MLP neurons of a small language model. Each row is named by its layer, matrix (gate and up: input weights) and neuron, and shows model dimensions 0-63. Each number is 128 + 24 x the weight over its row's rms, rounded and kept within 0 to 255. A neuron's up and down rows have the sign that makes its largest values positive.
After each neuron's rows, "fires on" lists the tokens most often at its 100 highest values on Wikipedia text that the model never trained on.

L4.gate535 [113 129 148 131 147 156 114 133 190 110 133 162 133 156 132 113 165 125 143 157 127 136 154 105 113 100 134 175 107 137 134  89 152 138 120 138 122  68 127 149 131 156 158 113 116 141 114  91 146 146 107 154 120 161 128 184 145 139 116 112 123 123 115 140]
L4.up535 [110  96  99 102 108 100 140 131 123  99  68 117 130 139 119 154 147 136 130 110 169 130 157 170 142 109 137 158  88 155 106 149 140 108  37 168 110 158 108 124 119 111  92  94 136 148 132 120 115 150  92 203 111 156 118 151 118  92 156 147 104 148 151  64]
fires on: ","

L4.gate2991 [ 91 117 101 122 130 153 125 102 140 136 158 149 132 107 141 157 125  87 160 154  97 153 154 131 125 113 172 105  86 131 125 125 127 124 104 110 111  98 130 133 167  88 122 137 150 102  81 120 145 132 150  82 124 160 141 131 162 120 123 129 171 132  87  77]
L4.up2991 [ 66 116 150  88 133 140 104 118 142 124 161 134 143 137 113 154 116 124 172 127 114 157 146  88 138 127 144 135 145 117 116 125 128 179 119 150  88 123 146 125 154 130 111 151 125 108 128 143 123  76 149 101 164 123 112 139 117 151  99 122 130 110  69 118]
fires on: "–", " which", " Ref", " at", " this", "-"

L4.gate1710 [121  81 135 142 141 156 110 157 121  86 123 116 155 153 147 128 137 117 135 167 108 147 120 142  70 129 116 102  86 146 107 133 139 124 137 135 129 132  97 116 166 101 168 138 129 149 158 145 134 123 106 107 125 100 160 114 126 147 118  63 109 187 156 164]
L4.up1710 [ 91 104 120  94 122 167 139 144  92 126 115 155 116 137 178  89 147 143 129 121 102 108 119 102  79 111 155 111 157 116 148 108 124 124 147 162 132 131 161 154 129 144 168 137 116 162 118 100 118 169  97 108  96 168 123 155 104 159 227 111  90 135 145 130]
fires on: " to", " for", " that", "."

L4.gate2894 [152 114 144 160 136 114 148 158 148 140 125 108 123  87 184 136 180 143  90 141 120 118 154  80 143 123 153 126 196 153 188 110 118 156 127 124 115 128 151 128 123 106 162 127 126 121 140  83 164 126 160 137 127 117 121 145 124 166 103 116 138 143 170 140]
L4.up2894 [ 97 144 135  87 156  96  63 124 143 142 156 116 138 116 140 112 104 136 131 111 112  99  95  91 114 145 127 135  97 142 110 153  84 137  74  49 131 171 162 159 149 112  85 104 147 119 124 128 147  90 103 156 108 106 139  87 149 129  78 146 141  92 105 113]
fires on: " for", " 4", " 1", " at", " 6"

L4.gate83 [129 138 111 151 161 184 168 145 122  89 133  96 113 177 130 205 130 136 148 113  94 120 147  92 118 148 108 137  77 136 119 124 149  84 123 148 134 156 134 124 119 119 104  93 125  76 135 137 114 118  98 124 104 119 130 147 125 141 133 127 159 148 115 152]
L4.up83 [117 157 115  99 113 122 151 153 116 111 142 134  99 107 163 153 142 113 123 145 103  88 118 120 123 114 141 145 142 131 144 151 121 157 163 137 134 106 161 164 134 116 137 144 121 157 112 120 121 149 155 121 145 156 118 121 136 113 108 120 130 111 139 101]
fires on: " that", "ul"

L4.gate2163 [133 136  93 148 111 134 152 124 128 129  64  83 165 142 126 191 116 110 148 175 172 132 166 105  82 118 133 159  83 169 116 132 151 109 145 151 118 107 122 127 122 133 161 126 109  88  96 137  75 195 131 102 120 149 125 138 145 119 166  83 131 124 171 116]
L4.up2163 [148  77  72 118 163 110 134 148  79 110 108  98 145 139 165  96  96 181 126 155 115 133 140 134 122 105 128 121 173 145 118  99 127  83 133 103 141 161 130 144 139  97 124  97 148 138 134 123 123 122  79 118 136 175 183 123 148 145  94 142 122 148 137  99]
fires on: " and", ",", " &", " history", "."

L4.gate2127 [102 137 119 142 139 140 127 171 151 146 106 162 131  91 137  85 142 127 131 120 122 163 110 124  91 131 113 135 129 146 134  89 150 123 144 129 119 133 113  99 107 101 154 123 128 110 122 127 120 113 124 110 125 157 116 121  91 132 148 124 110 177 146 163]
L4.up2127 [179 133 147  71  79 162 111 135 135  94 143  89 123  91 130 136 135  93 142 147 105  67 117  77 149 148  96 119 133 110 119 107 158 132 138 140 104 185 127 137 124 134  78  84 163 109 125 162 169 143 125 159 130 136  99 103 125 109 124 141 109  82 102 126]
fires on: " of", " from", " on", "-"

L4.gate710 [136 127  89 127 134 134 131 137 122 161 142 158 151 116  71 114 144 140 165 149 112 124  87 118 159 131 121 135 120 133 104 135 135 137 144  88  46 149  92 115 147 135 118 105 170 169 131 155  93 121 110 123 147 131 115 117  98 116 142 135 110 136 108 123]
L4.up710 [120 124 133  89 114 125 159 127 118 113 165 112 162 141 135 128 125 145 168  88 124 100 151  90 135 108 125  94 193  92 132 151 119  88 151 155  80 173 106  93 120 115 125 102 105 143 131 136 115 126 131  81 134 164 135 106 150 153 113 116  98 109 100 156]
fires on: "-", " of", ":", " der", " including"

L4.gate1194 [157 170 137 189 140 139 149 216 102 114 170 169 133 181 161 131  89 145  85 110  80 130 125 161 120 143 140 181  81 144 125 127 121 145 172  82 125 139  97 133 106  95 120 147  86  91 121 146 142 155  71 132 114 111 152 143 120 131 159 142 101 109 137 120]
L4.up1194 [113 156 150 151 139 122 178 148 141 141 164 101 105 129  98 175 157 149 132 116 146 104 121 167 105 127 148 148 119  83 138 139 117 129 151 128 119  83 107 155 154  96 145 173 112  92 133 119  72 147 103  91 138  62 142 137 123 109 154 126  81 119 138  96]
fires on: " who", " which", " that", ",", " |"

L4.gate2905 [ 84 140 109 126 138 127 111 172 154 148 108 135 115 135 129 137  96 120 138 118 174 132 111 110 161 134  85 136 107 114 119 132 101 120 126 111 145 155 112 144 151 102  97 153  90 112 137 183 126 110 107 123 152 148 139 111 105 114 104 146 116 103 134 170]
L4.up2905 [144 108 119 133 147 111  62 100 114 100  86 144  96  98 107 135 106 154 175  73 120 117  89 126 112 125  53 150 171 111 116 128 127 106 144 187  99 112 104  97 121 138 176 177 118 103 122 130 137 124 139 114 152 129 130 160 113 170 145 131 152 142 125 146]
fires on: " that", " as", "-", "\"", " will", " which"

L4.gate1607 [122  94 120 116 115 140 113 126 130 109 124 122 190 149  93 111 123 109  80 147 151 144 129  94  84 146 147 161 131 133 137 158 120 138 128 114 150 141 162 169 114 134 126 140 138 123 144 151 119  94 122 163 137 114 147 123 108 132 104 123 139 123 121 134]
L4.up1607 [104 140 102 160 128  87 129 140 141 103 136 115 147  99 144 115 114 166  92 137 138 143 131 129 151 106 177  96 136 107  92 137  65 132  88 116 167 150 118 126 125  95 120 150 113 117 141 129 106 107 140 157  98 108 145 134 166 122  98 139 168 100 117 148]
fires on: " for", " For"

L4.gate3025 [104 150 126 146 101 144 173 114  93 136 180 104 142 193 159 102 130 150 129 142 137 139 131 108 117 124 111 116 125 131  88 109 138 134 146 117 128 129  98 182 161 108  90  94 116 115 147 176 160 135 129 139 124 158 139 125 128 144 116  84  96 129 109 145]
L4.up3025 [129 152  87 185 158 194 151 132 107  98 125 129 137 146 136  99 113 161 101 145 136 128 139 114  91 133  91 112 106 159 136 155 118 124  96 110 130 134 156 157 103 152 125 121 109 117 109 109 115 130 106  89 135 172 124 102 127 108 122 123 130 128 141 100]
fires on: " for", " a", " that", " to", " wanted", " have"

L4.gate343 [110 163  99 127 125 139 119 154 161 122 117 129 142 113 104 143 110  75 171 128 133 126 120 142 147 117 103 110 126 140 106 127 136 150 119  90 137  97  99 117 115 171 125 154 121  95 151 162 163 153 176 130 144 129 148 173 139 163  92 161 137 119 122  90]
L4.up343 [125  94 146 132 103  98  74  99 149 111 134 157 105 105 120 147  85 141 154  95 108 156 123 154 144  95 112 117 132 112 111 104 146 117 122 133 135 111 159 147 119 142 110 169 116 142 125 132 163 145 151  72 106 118 125 124 137 116 134 117 181 147 138 121]
fires on: " and", "-", " of"

L4.gate1936 [114 135 167 119 147 194 116 139 141 152 131 154 118 154 101 150 110 125 133 161 158 129 117 135 104 145 155 132 115 120 159 158 108 111 161 102 126 103 122 126 151 163 119 132  78  87 135 103 118 131 134 103 154 110 148 138 119  89  98 130  99 112 125 175]
L4.up1936 [102 150  99 120  91 165 150 123 121 153 158 128 144 109  82 146 130 118  74 142 133 123 126 107 122 123 107 139 112 139 129 110 131 144 116  95 177 121 143 132 140 133 178 137 129 128 145 110 135 181 117 128 160 130 113  95 117 115 150 128 120 142 154 125]
fires on: "-", ",", "{", " and", "),"

L4.gate264 [140  89 127 119 133 141 125 156 107 153 156 139 154 127 122  89 122  98 138  99 143 120 137 111 109 179 148 137 133  86 105  95 141 157 132 106  88 143 139 128 121 103 140 145 159 137 168 126 113 119 125 123 131 148 127  97  91 152 123 112 121 111 122 116]
L4.up264 [145 122 131 116 125 110 162 163 127  85 146 123 107  92 129 136 150 127 108 129  82 117 136 143 136 152 117 108 184  58 114 150 165 127 108 134 151 164 153 101 159 133 153  95 108 161  79 141 164 143 192 166 138  97 127 100 150 137 115 110 111 107 153 142]
fires on: " from", " on", " in", " for", " of", ":"

L4.gate1809 [132 116 160 116 136 114 159 121 103 100 128 161 102 154 126 122 166 138 125 131 135 154 181 128 180  92 176 187 135 112 134 118 168 100  99 104 123 140 110 118 125 136 126  79 154 147 112 118 142 128  75 121 113 174 155  98 120 131 134 153 135 122 106 101]
L4.up1809 [156 165 100 105 111 111 147 110 132 123 120 106 107 111 125 150 145 154 164 129 171 143 143 135 165  91 164 160 116 120 131 144  97 135 114 161 120 166 134 119 109 130 127 158 136 120 142 137 138 129 125 128 159 124 116 110 152 143 140  99 121 125 160  90]
fires on: " |", " but", " a", ".", ","

L4.gate1775 [ 96 172  75 125 152 163 127 159 189 157 130 127 160 124 101 152 121 141 157 152 145  80 140 107 139 107  60  89 116 166 136 131 127 106 105 145  98 128 102 132  83 100 150 124 128  94 135  89 112 168 115 124 152  88 149 149 104 149 127 114  93 124 131 147]
L4.up1775 [174 120  91  99 108 165 143 168 152 104 127 116 109 111  97 110  63 152 103 131 149  89 121 134  92 146  88  97 117  85 166 145 146 133  98 111 144 175 136 117  86 130 133 160 148 127 133 114 134  99 121 116 146 168 139 110 136 138  75 130  92 120 102 140]
fires on: ",", " from", " of", " as", " with"

L4.gate2715 [160 131  90 104 162 124 103 107 148 109  87 110 100 139 113 132 127 106 119 142 110  98 119 108 145 123 114 124 128 158 130 142 162  95 129 122 134 116  85 108 149 146 126 167 151 134 129 112 107 129 116 116 150 106 117 161 145 173  94 167 155 150 139  97]
L4.up2715 [149 140 133 116 133 177 147 157 102 135 134 120 127 144  95 145 117 152  96 106 156 108 101 134 131 137 136 143 115 106 162 182 108  95  98 109 161 146  89  98 106 169 115  85 154 100 113 144 126 174 137 107 176 139 158 122 146 146 128 150 120  86 122 144]
fires on: ",", " and"

L4.gate2032 [137 139 111 110 142 183 112 109 118 114 112  91 101 140 132 127 131  87 132 137 148  80 125 111 140 150 145 120 113 130 143 112 173  92 111  96 115 169 111  83 120 124 125 103 116 129 148 155 117 139 146  97 146 100 132 163 136 121 138 153 152 146 149 164]
L4.up2032 [ 85 156 115  93 139 121 146 132 116 152 163 115 166 150 149 128  97 149  88 116 128 138 134 155 128 115 111 138 147 116 141 112 125  86  96  81 142 195 118 145 124 136 154  87  90 171 142 131 145 122 113 136 118 133 135 147 155 150 176 150 163 107 124  98]
fires on: ",", " and", " ;", ");", " or"

L4.gate685 [127 109 149 127 108 153 119 115 123 132  83 110 142 114 121 148 169 141 165 122 107 143 155  68  97 119 127 131 138 134 128  88 125 118 131  92 150 136 157 108 110 123 156 165 141 125 142  78  61 106 140  92 155 125 129 123 119 143  88  98 180 127  73 122]
L4.up685 [112 123 164 129 113 139 136  99 111 146 138 147 136  70 103 136 160 128 113 149 107  94 126 101 129 129 165 152 146 111 138 132 121 132 123 127 102  77 125 166 160 131 168 126 119  91 107 152  95 115 136 118 150 124 148 102 133 118 118 136 128 150  91 109]
fires on: " in", "–", "-", ",", " km", " into"

L4.gate3142 [145 134  58 119 107 158 135 143 133 127 144 154 119 112 116 165 203  96 143 161 159 114 120 150 135  91  90 111  98 137 123 113 117 123 137  69 125 112 104 152 128 129 182 115 121 130 135 139 120 182 131 155 182 166 123 139  99 137 116 141 133 116 162 125]
L4.up3142 [142  97 118 147 133 137 112 124 109 101 105 144 112 150 112 128 105 101 108 102 153 122 140  88 105 169 167 146 151 111 131 152 126 126 152 140 175 113 122 136 137 109 118 149 124 103 162  91 116 138 151 123 120 128 125 116 120 133 176 139  90 141 172 119]
fires on: "'s", "s", "'", " those", " His"